{"num_hidden_layers": 8, "hidden_size": 512, "num_attention_heads": 8, "num_key_value_heads": 4, "head_dim": 64, "intermediate_size": 1792, "vocab_size": 32768, "hidden_act": "swiglu", "norm": "rmsnorm", "norm_place": "pre", "norm_eps": 1e-06, "positions": "learned", "qk_norm": true, "attn_scale": 0.125, "bias": "none", "tie_word_embeddings": false, "parallel_block": false, "init": "uniform", "init_std_qkv": 0.0303, "init_std_o": 0.0377, "init_std_up": 0.0434, "init_std_down": 0.0434, "optimizer": "muon_variant", "learning_rate": 0.0176, "lr_mult_o": 1.31, "lr_mult_up": 1.12, "beta1": 0.95, "lr_head": 0.0053, "max_grad_norm": 1.0, "warmup_steps": 0, "schedule": "wsd", "decay_fraction": 1.0, "decay_shape": "linear", "final_lr_fraction": 0.02, "batch_tokens": 131072, "max_seq_len": 1024, "doc_mask": false, "z_loss": 0.0001, "train_tokens": 716100000, "max_steps": 5464, "dataset": "wikipedia_en"}
MLP neurons of a small language model. Each row is named by its layer, matrix (gate and up: input weights; down: output weights) and neuron, and shows model dimensions 336-431. Each number is 500 + 25 x the weight over its row's rms, rounded and kept within 0 to 999. Numbers have three digits each. A neuron's up and down rows have the sign that makes its largest values positive.
After each neuron's rows, "fires on" lists the tokens most often at its 100 highest values on Wikipedia text that the model never trained on.

L5.gate1418:466463539506492483521486516506465477523497484502520550549498533484499495458480512510467485516459503505439537477460551520519532466485526473547484517523461551481474488499532523484514510515518479496512461513483484487464502506529509501489516487487458520459490533548451508472504514487527493466
L5.up1418:476496509491478523492501513445506470488520523518523477491488431546490505494474488503523518529457463447508518502503495474479494479489516546534447474494490487480476500509464509557541537504520485473504521460496494520448513478512509498537513471521488479497491522531457512489438474483482481529
L5.down1418:517533491485487481528470519466413502510513544491520492510512483504498502498510482566523492529471472481512571474508519475509521492458489519517508481484495493449501499511497498514492563468503513452452487471500490527474500542464538494496470510521549450504475478512479509493488510480513528468
fires on: ";", ");", "-", ":", ")"

L5.gate1436:498482542539474483474517491514532505451492476504524545503490535477528521503468491489482494471516526562445486540505525506487488507514492514536482495515530489520501509526489495469524488499464496469486512510474467484480489483466468523453499510529465480535485490461507493538484498498485464519
L5.up1436:462483541496490496477503495433520514497492508477491539494457491476474457534490485467496528451497541528529475498509497524534468478515476502507488504526493508472515461484496490496511515494512493491535531506440427457502466536509494516489495520518491495516520505513471492493484501487526474474
L5.down1436:522481509488520486493513543459501512489483554506490505531497471516537533518519476478483494526474450525509476512512491490523520467486441529495518448481449478476606570497516456491506514473494488484494478552487484514452532508515483510470497495497498509491514513503538514470540518489490480518
fires on: " ", "2", "1", "0", "|"

L5.gate298:524509498518486490500551490516512528528532490501507523543493509473459506508514539504528493465547527491464503483479480492473488521503502470501489483496513497470468459496478473511501461430508469493514513487508499518532497451501552525509481471529464489526530526454481526490514501516531455507
L5.up298:527495470480470470468495497512532499446489454503482498479495490477473480499483478492503466454492482477553504508503494506522525487484516518513530531496495519523503540494440503439528492500530494510501508543511438529484515468531488533520469515508466530473499524492461485503502488471510492531
L5.down298:485420470472539575501459534496516487483525525535502518468479472481490506489512426484483518490484490513459547535545485522524478462499472515541549498472529494532485518513537482515503488449536486511479514464512484471485534502503490514543526498481525515513498484507467518472490477501472510516
fires on: ".", "'", " ", ","

L5.gate1584:511503474548463500512512528482478498505475443514494532472440432505483475515456505509484505514498466514536541535506487523479512523491507491496535473499488483477507488489505469504516528552514506473519507445508479526506489449541532461510502499528497523528501545507479536513541530490506467467
L5.up1584:516504481503486523524531531472534503528513474457473495478448482513491496472501549458516464488498500487499488512506503524502492529503419489529498539492507487504523525517490517500516501521533498508494475498518472514472482504543523498439529495532480510502538503521483489486493509483476535450
L5.down1584:502473501488521501537515471492486504520496478500478519481486496472518510482500565537475505507495494517484501547522534505523513511510443518495486546529492542487461508504526511456542511480490501479465442510512492532515495507503481506500467528428556488500494515506568519492491521508495476458
fires on: ",", " is", " was"

L5.gate1665:512497519503545470515498511479449458504485520505467492493485466522507478530490500512479483536513455510458462486535469484494486484498469460530515484455530515472527489481474413522443477499497511469510511521513474523496504464533486523472528502521518482518559471472547505510493513486492441505
L5.up1665:510509470502508460485480519448502492467485489484498519517505520543512498517502458494480501557470514510480531516483506465481504498522523505506522532473497529474486491534546512547513452516477509506510522509560458492500499496508504526540501476494490455508525508510448490526483520432529495490
L5.down1665:502516486516518487539520463516459556488485504464508503477470518499446481509512507508557467478488523481516563499477556508554484505515509517457479516485499512530497467466555487514512483498499500542508498485489502520485495496448494515543491524522493497457510503492531500494510517494517530526
fires on: " and", ","

L5.gate90:516491479484506484528512509541543508489511468489554527456534485535523503503463477499495537551518488495494505479467498574519467526477529513511536507540493544437512527474484482501533536529487520478508529542512466486526545532476480490492510479490495561543537494481493473515488468524513537473
L5.up90:455504494500491491509486518520514491523498497548528505458531451538501497556461474508497508535506485493494505508501443486482479527471533492531470515430460462475516499485507492566522493490501480506482511529504466465488495522459524532506476460485481508499541481507492441501477510484511536504
L5.down90:487485522470498552499458476469477484485501464520488528530463490492518507481513490501520518490483505496525487491519525535456484482496509500506554536514526536481574513525483508469550506490499486447536544463533496492433489480479488478510511545478526466492462522521503472496507520497503517492
fires on: "=", " that", "-", ":", "The", " announced"

L5.gate1297:520544464476520454507500522494468523499471484520520510441500439525497462477475522492497510501484510557547520512541477501500495533506544438483464494476508500467546466512464519493531533487476480516479488552474468458481508521485474503519486503478493486504475513515511501538472516516445503473
L5.up1297:447518462477542518464523458492495509494486508521512539504525444501488479479492473493511488527525497534494489517522465526492472485468524471493537457494498466494498476509530515482512538496485540515507494471498464479492502471483485467520510533498464508477495461497495482463531479471462510459
L5.down1297:512530494495499496551511480481477494482450489470533503498463505526517441500531525472489525479516520528487491527513475533472514480476495513500497523536515523511508438509468490521539491519520505520584519481469457516538476541509486510501519504511532492480531443533505505478479491479480505506
fires on: " well", " on", " off", " then", " early", " later"

L5.gate247:505480483481477499512488489483464504503494502492512504455539526539495477524473510528470493496463523485474517491509534511574496499448500520530501484455493514513467537491489466521516517519520537514458512511507508504491482505481499457525475497519517486530474526527529448495527489499488481448
L5.up247:556495506496449464462495524539480552483482486532470464473503566553496523511500513511475502458481567492553481513516535549520477507526485484519522500507487527569514531493473516460512479524510486493487461471502490523506469501479475502513487519483497488507497506522507467509459506482497481499
L5.down247:543505511490487520512473459488489502487515425478486513453438495493475475499490487474521513449447543492514459507498519486503488530513527463496533527506504477545551497533472536481502468499527490512549516501483471491526502487519489492512483482511469500469563518476508506484491498495528476499
fires on: " of", " the", "'", " la", " to"

L5.gate1397:520499511465521469512507465511494468489521477458548512518519492510493528490468540488542468514482510479490472519506461504439481483524511514466510519513550546489459484484476505491527542478524485547453536525478504497527544486457487511469493498460479483484452486489486533472514493474543533505
L5.up1397:545485508480523502495495485457520510472520468525504529507545537533458507464496491502532515502495462507471521515510509497464489494515537496513555524509479494507523529496502534524484486501536501513550510467480481517490434525481516479481456492483501496510510481525483535505484543513503487526
L5.down1397:491492523511503488519502507475530524482513474490471482487489516515487461508453477503492517513484550520539502490494541496490479492539477478483480503503464528495504498548532432524509520503511537481485520462424462534495501502481508497541477500497468487516540477518524487524515488546518511512
fires on: " ", "1", " |", " /", "\n"

L5.gate1182:517517503529531537548529539513496511456486525512479502486502465457490481475506474512524532518482525495513455465455485480457467491556478498451490527529478500466506519492475484479541501504518538490493534525535487527501486504508487493497498478511472523477479463489504462529530499494457432477
L5.up1182:550538454534496505518468537489508498532514499537532482480531527508503522499478500470497464501492487459479508524495475510498517528488530470510514452522481510474478497482481479534461533503456537474468481472506523506507467486541440524519484511478555494523497523513498460469488491499513476495
L5.down1182:538528470502488518532502461489471466499493535521478538490488495477487459495520505477475482491505512497481494511540475508501524508489471530507480512546491452479513486498513527574544501501508573474500537478523497470519475518499498541493518532469527466542472479486535510471467497539528507453
fires on: " in", " for", " on", " well", ","

L5.gate1654:469473496527525528518494530472461538500503467518495495520491479505503453500483495511488513526492521507535515510495485503437491521451506469497521497550485530509452490484491514516529490502507516531513489495512463538497470481518503478526473547478519488506485506549517504554495515522508491458
L5.up1654:461477494528504470534498494467491546470532480504474518437500508508465496492500523512519521493482480475522483468502476534437525526454475486484514491534523478528495495502468507504505530490510535524471452446544484535485475470509507505507483544557513475514519483503473487530526502464502488453
L5.down1654:522441513498519514519470514548534498510512450511505499477484486466505499525510485488507527486491507476465433519471494490498498466430484459462507494530467479500544521505521490490526493494523506504524542448535504515450530434534488508527530528499589546510492512512525511502537465515482480446
fires on: ",", ".", " (", "\","

L5.gate29:509510497552555501522514488545520519513486507463498493514487522496523489484457547491478522496502500489543522477497533483469441514430519499518528514501517499480508486539481483551487445529535488519485488557557480518483530484494500483562472499520466517564489520497505499514561539469530502467
L5.up29:530461482499513520493482492537495517480496498514482526518517512477425466519502507527455512491514537515519474471519507469515516467485501471500491492510446506500492454521491452480513492524485521467451497489524482477501488491492481510460524462506484475483515465512494482505542469492514444510
L5.down29:563472523445514518512519491512456514460519505517511481508430521503455529487449523500473524531479513482458461512492517534512535486506541511534505475474447539503515509507510503537509527532518493477479492519502524528463501506489489446515524510504463536448513459486500563474501476536487520458
fires on: "\n", ",", " at", ".", " with"

L5.gate716:485514500446459495526530496483509531508502555482499530508504508482496455482514511503518525525525509471523551500499521522527491499471496486507527533562494501479497445539504518553497470520505501520467527463490469515507489518490517497460520513423485507495530465459514485510493517502488492487
L5.up716:487512477462485493542521536527517455465519503477496546544514551494521524491508467486511468477499496481485516522499531490525474447484515472510551516500483492506546455508505513531499447496473477484498512499493493510502540486498486461460483530450504487503518471484513504533456564490502466506
L5.down716:494501505454470517526466497512507555507504482489499513485516501488506493501460508512466493482499510470486497503527487477512507542473495520514484543490477513444484524506542480539485519493523439533483523491517505488527462457448495517516490486471489514503502548509512519477527503545534533515
fires on: " |", ")", "–", "\n", "0", "6"

L5.gate1300:515501496494461475516516495510519481522488537466509515484460489467539527524534524495493508509513512486487488486507474459479478508517491516508511475537528477479512514532518506535525532507498474466507520495512488457521489461515468536523577500471456499523511447505512503528466507524505496537
L5.up1300:473488500504510457506539440482471536452447483515501472495543526468542491432509523526455518514465532475503487491496520472504504531498525521511513446495465479545492486520503507511507514508496484528483453515528535473509492490510526500526540501508479521486499530487514512485550524471513516530
L5.down1300:491505529526515538480487527473486489510487464467487496465511472496528472512454510519493466490505464529526507533497493472510496500477579532510511489439453502474485539525505552517509524503497480489481476485536503539492472505515479511508539480480500533483492491508517478496480503493543493529
fires on: " |", "0", "-", " "

L5.gate700:486470493506500549478482506478538511492491478492519490491565500533535482488488472500512522551490510508511483504503499449477548498520484497447555487482504468474537504454501515456480532455478491492481526570507542529483500526468521509556486526494502489478464475507498465494530483515490488513
L5.up700:522500492507492529461493505508481459491492509552474507463492518481471487496453523467470520498569508515497513504521476476479536483534523508502483511549459504499493552506510509504497469504457483532472492518501494528470444526499492501462547500502509505509464479502498507503475474506505539512
L5.down700:538499496497456544511438491512541485474494502527479503479532458482525487505513476505460510518481500503501489492493554487479498492527490506497572505466488471509499531524526488463505535446482495504566479533543471494524482483495509509489507556500480465515554491520452506538542497516518525524
fires on: " ", "1", "4", "5", "0", "2"

L5.gate1674:508494497481476494494529475473488481528504515524514564459471475504502514479526508525546458471485463465499505461538525506539489490479506492461550508520481523536502519474473485461485528509528541478524479474508493508528499519467460508476484459468472528510560507481501526524482548475510494446
L5.up1674:532514469511475530515501522508504464512529558538457521506517529524475476472484489463509463472484479477502516483474540537485487472549521523496503521522532503520506490539480515482523491495522503520484458490448495492494498493496541528501506480502482508543551536524477473527488507455507523453
L5.down1674:538498523492474502514577496526508449500547517496487513490474476477500508474498463486489527486501494512478521524510514534460483518482530504515492474479484464527462487513441472471493511509517490568492482489520524536507514499533487485426472479489486505508533515533522509484473478506535484459
fires on: " the", " in", " a", " of", "-", "ac"

L5.gate129:521554500516503489507461496479489502537504517491486453527534524536505471475475515546513487494519470497529520507539467482512521483481535513482489491500492506523485485502476455505478489498514521532510513545526470529483457522514496491493520517484529508505533503484468548503547497515527521447
L5.up129:523530501470506506510483504507487505554480502495493473533569528564477484448521496522503487523509491526475518537488508500555486503493532470508467492508495519492480481507496479525494447483487506510486488546505459514509467462534473488522488498485541467476517471469496544500519498504505492452
L5.down129:468500512476497538485466485434503479521498488543508538529509471470499484519484505506482521476506512530513498463520508485483521478513517474516498497557527519497555486508513464497505538479472473475484497503516506460484491471480479529475516467541584496494508503505542485505468489530475485482
fires on: " and", "cer", " on", "o", " Plat"

L5.gate836:533508477525498495457523525508477483560522513510492504447524519508461476535516495508473496482502506473527506538510468538514502534464464516468484447508496519535540495531462505540487489497470507512507522509506503527503492482511501490476507540495485499505511485477509516468492508464496473509
L5.up836:524502468506493487466524490509501500492512501522480516531485529500475498536538483474471518489476490453522486506504515483504497514464496569535532482504463487535533480554478505553530499467476493512519475480485518506476543511510513511513542571473536472553550517492466518496522470470507454509
L5.down836:538512496504543528479513489459473529436484520533472495520516469529460490530502461515507525491475527479428499504474471480498478502482500532462497490481525527535502491535498499536466496510529548512489499507507497500488516514497542476550509526501473492534515478505477556493521540503517509526
fires on: " (", "0", "1", ")", "4", "."

L5.gate1198:493513554506517488509490482492515499470470519436520515514480513513507516498516527507489506529482524529521489490547455507566534531524521438476488497500453505507524531468506509506459555552528462518475509468529522510520526493493527522469463506489455512526402517492481496477501513531498488480
L5.up1198:457516475501479510511498497513492511499453467474501515486467524532514490526548506532514510485485504534526497495478485508491542522503462510481501536485498473484468468471526490468522547501487482528523519496497490496534525499485482554483504492450466495483455530517474503487523491523494507464
L5.down1198:428514518521452517506532505517514482479475459502498548527457533491520524463530532486513484539534513493483490500505483503489514500498459474495511501490529502487472511497494464525485541550526487540483512551484540504513489471483503436473495502574574506527498519491487518529468527473476502510
fires on: "1", "2", "7", "3", "4", "5"

L5.gate853:523517531480495487470490502517440522516480493501485488471520523524511547531481461541530478461497496461446497506494482483496495515478517523450502470518495519491517507540496510514538526513506489490511492538483523498501497501481507481507456524453502485521480501474508503516553500503514459526
L5.up853:511470539455453435470506478495432523529487497518501510506471465529464521504512511550513453478478490495468480506496450468547535499512483485510511509484505522486471468541453523461546501497486524503524499540477500465483513533500530482503510477484492482502522494490534491483506473513446467477
L5.down853:499547490510500509503494499475459532548525530508484486561511519523528535483535507484503479526479533493470513537487486486523484520507506568487532466495500544531523505503480523477511552481510488496549477506486506504497481496520500490494475510446520489508495508496458528513498485497563487547
fires on: "2", "1", "8", "6", "0", "3"

L5.gate1507:519488477517494471518503438509542479490534486517504532495524525522505534503501550555523521507490503527507538472494522506511456491547498511504492502468486469461524546519524479473530494483465494476542497511533525475523469492506489518518511502499539524434459487465551484526508482516531519494
L5.up1507:525500523480525524531487541546494499478479524525486469481456509492448471533495506512498504513468531531500514504479482489501500514464504458455504536539438500510483486497524502507521501541471461445509508496469484489491464502503460506549476534476491525479473479462492518462503508475477470522
L5.down1507:504500486478520484511492516471489493516471506516472521516529511495484476529532531486500496492498525504536509518477459515497521531517506462520486467503479524544505483498490515488495485521516471488501531455521488454516484514474503542548489531499522504433539462482498541481484448511523471518
fires on: " his", " the", " of"

L5.gate171:527494469510458508481532501509492435515511494472482536502475507455504510485515491498518546484525499489457456484518465484506508492449480542543530518469547515517503522511501533501539511512466478483478471474489479472487493470533520520476520532495496508497484468526500502472505496502483537486
L5.up171:490484488491527506521499523474490518533511473506461472537471491486509553460496476489501495491475492488495469499493454527519488496471514526482508484515503484488535498483495536511522520454485483532482512478539511527503491526509520505449461519499527503504463485457465473480495511476460494465
L5.down171:485492475500548516495494477522479516462500486454488486456462502494478514468506502523465483524469496427446509523478481479552546491514483517497496493521501510477488526485495471463540506497484536555594504528547456521484477482532460513500483498498518497499442525504487488503493532513495520480
fires on: "0", " "

L5.gate764:523496510529535448481473488485484513535492535456535541486460519495480529473498518500515510462462462503480496473514540516507488511479558527480498499527486496506496482495524501496486498491542485508477487507521489483508519473516529512512538470496499477495505458522470487513555501554480471488
L5.up764:441484489473536501510545530487486449503466495506475482504464523588460549515474514535473515453500509492524548467524542533497521489528532532495507537485534519523497523504532532530493513470525518520521504487510513511520514539517491478490550496533528505477498502487499514468500500480517541452
L5.down764:505534496480507471540504480503510485514492537456463471458468508448497533501521552509471499505508510497476508495507474547492557445485519536455478512515499510488507463446500478472495494519495498496493490478472469471506513483447479545543492514461503504480510532489523456495458502504519495456
fires on: ".", " "

L5.gate1027:461487476504469462534487517485500497491516474476479574517509485541504471489465502513495526489462500509508520490453492441537542522458503505551487490505518488505495533474530548476532501526522488528524469532487493487533525505556518464503530499465510496550536474499487504525547474484513528531
L5.up1027:505497565509469496424479476490522511488446469501492491477437541476472501527464483489477477492470479448463485536530495483463493468534549524511516482498537510500539558456541508502494494561516501475498513464528490511500499493487491511487508506528517482512457495507440505481511520521485518510
L5.down1027:517502498513545487512504508510504499489479489496487480484489540468485570518529465475437509482483495498489511525504513509481451476486518498517532544450500544515477484465500511483479460474512502547545495526532464487468510530525547531525492515496523467503505533531461482497512527492514478472
fires on: " ", " the", " to", " |"

L5.gate156:481537505499510527486533522531499524455559515497500504466466476510493496458457529498519505512461482482533507473505470477499523499530512494486487490520503508519487497518468474521552481509477504536471494480470486525505500527506502485530488517482487544496497491544482507497465444507485510465
L5.up156:462519489506483513510462495503504493487471460528447495487533502508507521493498479534523496507473510497499480459448464555506509539462497481506508487506557501498499484546538481456531507483489534486465545462545497508508467507505502523470464546511515513512532495486512458492467491523524490494
L5.down156:537492474527552521480497489488481434525502491503487504484506531483487493523512483495491505547560482494497486476520485513506483483519522521519494503526516526486545457461521506542532475471450526485394498485493496550497510507514468513508472504520595503521514542491542537506499490488525518480
fires on: ":", "|", " |", "):"

L5.gate695:498478500518460491504508485494526502482492573519529500488488492484495464496515534468511529454483510518551529469477494500481545507477479496516505527505438511475489518492488486460432500522506505519529483484479509473529539453470501504487465479492455531495459469459522528444468476530543491478
L5.up695:479462543468505482534454470462517487515489494531498489512526473526460500470501528512522517459489556480489520503522501493504504525480511497498491485462513481483506472514556509494548552521462513463452487520461474491486508467531487491526534456502493490488454540471542483468488500460533511539
L5.down695:487490531474525482477490492468534484503509536492508512529495494470501508477491498478522480491473508512525491498495532498512454514482462510529460479494485564453482527510547468478454464504557497519454457467513476476504546526496491504522463444501517502479469498439512539477502521489523498497
fires on: " in", "In", " by", " of", " ", " By"

L5.gate1478:495498460487434502482498501450501508510472491541523471518496477506485483518547533481493501472484490488486493531467527505503507516488475464494503495569516509513529471490494484486512469486470513506480491538495464491500482502481435528477484472526521485473486488544484485531514472515480534541
L5.up1478:510491500505507487422514504476477490457471531532493468471486506465521491503476489536467514489469483493506489476459507527489470537482503502501467472501473500489486506498530490480521474487470501484514487479523520522542508519488517550523494516515501502495552520483516526481511489495497510553
L5.down1478:493511515488534511492528489572510503493522517477464479472475520476511490477509491526491480515493531524496486540488494490495459514473521510477521514515461514494511503499531497513533484492488452456492495480513484496458510529498554504519564506522452497512500484494507495486482441489527522450
fires on: " and", " to", " ", " or"

L5.gate1454:484491492513482525474499482487515516489504515505552492505503493515532498525513512464563470483497484532530481474531517510514486506462521503475477495503498515502495473501495513493491528553479484445489469478471465510555511522519524509495503515486439501514549467497532529440506495508482472498
L5.up1454:509494468453531467511507533496497518511528521502496530488481480523470537485508524493510495456501523506506489494507558479482451510460484553458541555488563509465496534524515509474504493482457465527482504528494573558507517527508471505498497489499480534489534512514523524503505559549502520496
L5.down1454:519479505501510505531510555539505532508471510483508456496489479528497510508512555520517484493535494522459509476491493523517457501508509527452509524501489563488541537477481504513507525512508531492480506487457560456514506556531521488502478521504502523516481494500498512495487513526540505426
fires on: "0", "1", ".", " ", "2", "4"

L5.gate495:522547446513491500471469508505510492511497481501495532524502485542483494476529494505476548489491540522488481516494451517466499472465496473483483482503468474498507515484502484523513502477500505491464526545519456459475502489462521544474524503479488539512481480500476455493529484506539470454
L5.up495:476516525543488495505539485465518476506506510535528494520509503502445501540498496502518515509516503479484468494557483495559518534454505510490518479506512514469471497458514474527545492480491517493470524423529494499504472500521514506509456466498541496534547487479490438495507507459499494529
L5.down495:479492513522514533486489491487476515514473498510507475495499505491477485522521495464508499512493488521496489496526530501485495513486569458519493508493504465492519486490459499505504511549474476485317519495481496512473464486494498490489471512505567471499492469513471503479525532484507528506
fires on: "-", ":", "=", "|", " |"

L5.gate1192:443510528484481510485466498481538523478515493481486559497493506531473476433511498452452543491486507457534554504527494463499558510524539511501517462538482520529504482537484495526484496503584507531457522504455488502450506488490519566486480498472483458483514520493486492517498438465505463518
L5.up1192:494551514497467544473512485472509488520495518555490530495484510531526448481481486461510515463541477486505523505481537492468516451506491533473522498555478473516521529501523494511516537534523530493500497524544473466448510471532511501471517498474501491538527461442513510483480514458484478524
L5.down1192:477506517492522535460497499494520461510504482484488525504523468482574509527502481505520486488513474509506456482487463498519452471512511551483501498523518514468503462508461518530441506500489476480478477490530513506521496511489498481480541488461483500480520444438486497513512458491506489571
fires on: " of", "-", " and", "l"

L5.gate826:496474502539514487482506513477497550502496504512473511499488520509530507525506532516505497490537507493487494483525495473506495561459501517520492500531525535555518503508516478529506503505503503503526496513500516494517501487482523521498475526502463450511539539515497541449469509507457497491
L5.up826:494496535425468492455550499507527496529478470513487484514489533495515484529496492493512445494500481544509537451535451465486474493478456557470455502546524552537517577462491436471495486485456496530470536509492515507525514475500518496493488525517480511490510557502527474456492513507517546459
L5.down826:494469487489471532494469490462523546478509490536486518496519487485516485477470511481545505518521501504511541530522506486554462533489501517475493466508507507542526514508507461508503559520493540507515517480511542535461511489510528492484483474517509512431510551499484470492496526467525513479
fires on: ".", "2", "1", "3", "4"

L5.gate1243:483540558483534484464482527479556500472489493501523490502474492482505549530473511490478481477473521467527500465579542511520538511515504522479550481490527486451525486508472495482497535520513499474543509534458509490496452478510487480515545507506457477531495518523499516466527463477513510498
L5.up1243:507528509457501505459500517492516530496497420490486502525505509493491516464467499496538538477445490459555493483488514490532526493489508547500497490505472513520507487454430539453504491524524498489519480484478500488488477514496514540503497536502499493513480534548506508452514505449513476486
L5.down1243:498448551503550505508513513486518491515535468478501492516494542506497455475487478481509519487534511523530509494509490469500524477511500525513511493473532501506501516481500475510539509493505494505496521490477514513493514530515510503502493496515472500490479493538495442485527535486527496482
fires on: " was", ",", " ", "2", "1"

L5.gate1162:499494490532506522512479491489534497524492509528511474473473494511513482530525516456476501453488467503483540502460477487539517515442500469518492502488522520507534492493481477544537487514542543470498475501535492509462521546510465535477526497522543528515519477482476499523504509476461472538
L5.up1162:532491514508507484459502512490500496478491530506491534489535488499535483508500529525464515472480509483471507536530537480542518507494503471515516492535520489513519475543495501475488497480459512454520483510496508523487478470466481477487541525477535493459531496496465502451514530478496469547
L5.down1162:522553499477524482517490526503498523478509510538504485502500507502504466497439508461521521490534478505517552505470480523527527471470497468505466456490475526516510487471506490532496515486502503465451509524516489540496501498521480531507477496562477473508498495462516481478502530506496453520
fires on: ".", "1", "3", "0", "2"

L5.gate1577:521507525527522528447502512482523522494501490563523521545450469532469510479524496467533504520502509512516481496491487476510506467543483512513511515475487452491500435489508479488501537513525513508445495574459477508533495533499473473537462520522524514520502506485495508533474503501451488490
L5.up1577:475495514472529513468521508497544549525503459531526493552474480541503509492528503427531473512476502527481461478490471479527491518513478517502555534505484486473506455495480482497498496508515509516460495593494463508541484503512503494524447510538538487545465511506532495507461453504467504500
L5.down1577:533516486514510533489505487488503510470507481462487508520503531482485461496514480526500503498524468502513520478498492445470482466483522485498490486494506491472549484487475461494503476479504514474383526617499504522464505516504517524494478499513506499509487478497454518505473490504504467500
fires on: "\n", ",", " the", " but", ";", " The"

L5.gate884:502487522527517552507475518527492519478465527540473518512448483503509483518471491484525512491492435578487564509524440491485460503513476466473470478498525524479511490486523441501485496506494503495543514490481493535496493505515524537517492504528479507504486534451453501497496514476493493485
L5.up884:470486478526536473505565555497486510503474517512488494530507480505503510530503525457524495529481454545502530516514462484506512521503510500521518490475502500491513487477484474529476521476502547507551515490505496492510472534481500526514513493511492507515520496449452465521487469471456510496
L5.down884:517526531485526524507496493469466504492548479524497469496490474486512491495490466497498508494473503485510561499515534516514494486495507508527479508562549516507527536455463459499483503507501503466469484537500530478500457450492503494481509514513522510506495472477514461509469498475475513494
fires on: ",", " and"

L5.gate1013:508509515518534501505521493488475479500480476493490479518476492488537537495514507498556509508472544480492478447522496493524498451467506516481437508502485468488466462488490503513530469505503497526451486578471520516544470500524492529523530474500512486536480509485481491514503512517480541497
L5.up1013:505497487540508528461498494464484487552458487465454470528478492473506536491558507488518503492449503501507501506462534511493493463498517506470519521502522477525440504480515512518508483527510520487463501575508508511500466510520506488551479479526560528521479506510488541491482497466494537527
L5.down1013:521499523475497505500483520484470500493527493471492496485458520492482477478515479494496521484488535469490494523480493519527501506491542517491551501498488471518551507469490479547513532501518501499323508629501484499553510469509494527513496491505478524470465513502499462497499503536514501508
fires on: "\n", " ", "1", "2", "|"

L5.gate1523:515455486474499486466487490466489481503490509511496537468480484530489492487486527461508490463538459467498501512463524492519533507491473513494517464512480489504508514499471517496522506439448478514484486552482503470525508499539478511502482490502459486489486487490486483471504531503550542497
L5.up1523:555487515534499514483471496505489515504490533517508528495482531491493512503515505508494512473488498441490494492506551495522483542495480529492541468521516496538525521521533525512565432514509489491519539506497507507510528501538453490511489516510522503531487502493461500474482450506512489504
L5.down1523:522488478460467512524473526517458533526524480531532544496480507501500505503461512482504529490478446470524517528525476498509516485487502499512536531516497535484486512519474461488479521544494504516519515470478481461511487488472480463487501498467478516505516477541554466507503521478494515485
fires on: " |", " ", "0", "1", "."

L5.gate1516:547497474477496546541463490484530512482481517480493516512508510531492500489519509493482515510484482499499521511514495479490481496481478469493500549497465477485499518480484497545522553530452491470523479514520528486476451483438451486460536524491446509489519472483533478539458518539512539500
L5.up1516:501524487519489539497531512510491531492489500477499503516506499533476499494501508494497515501539508454501515505529491512496472515504510522489546485492467489493507476464493496524519503493489523520511446500528506492555504494525554469449503480484502541492481482497497485524498521531525499494
L5.down1516:492541480493509496557477506483496493521517509460489505515466533534469509527496552570486508513538459516527471497499516494510509518484491501490516526475490502511522508490491499485512459480557526528505522494507515549508505481520545515490492473460448525502532498514468510500493454541487507506
fires on: " |", " ", ")", ":", "s"

L5.gate473:487477511505426523487526539491535497478457517526555509486530487517479502517505478524528488482492505485514530490508488508544501483497541503512453511466481443512525487499541476510452535479515480544487471519490484490484501486454497565504492531505470457486504447486505507488495463497531459485
L5.up473:519571483546501522458541497489489535492495499519489438481488449501505515493511496464521487497451481491501500492502516474480485456462486481505521487534490549500477507513496490525507489493512504525475487498481497522435490504500463498482517471495513502520542475501523468501509469489506526470
L5.down473:526486459508551471500521524520476471523482536494483458511442471501552519471490503504495463505526502503448503527531508522517515490507484508432512540479478539466467474455532512505510449504521499541537519479509519488450494519487513545512520490473438492496466501494511487469524527506532521509
fires on: ".", " ", " and", " /", " of"

L5.gate1785:543487540515474516527485491456487483470474527526524519504539563493451515516491494520514503479512538478499515528466486501511467520472467527511515457528540522489562499509515469493501551517472509501533473483507519507478514497450461483482467470520483468537456505506467496507520466497509515500
L5.up1785:508520515502484480507508504479483457482453514509484515489505535503527550542526467507482483517458505481477521443517469475506464527542523531453520469473481526480485464488494514465526587494466490479494501479512492518506515466442490479503451470473484534506507456532471508516511488494532510487
L5.down1785:482550511540502485487498441504554496473484524479531497512522541480552507497481461464482516537482502530513518567499512487453449515508473505510471507462456492489528520498508494495524485530502481495481499488477522490500505513477508481474458475464486505456504536471554518542513525524498513459
fires on: "3", " ", " of", "4"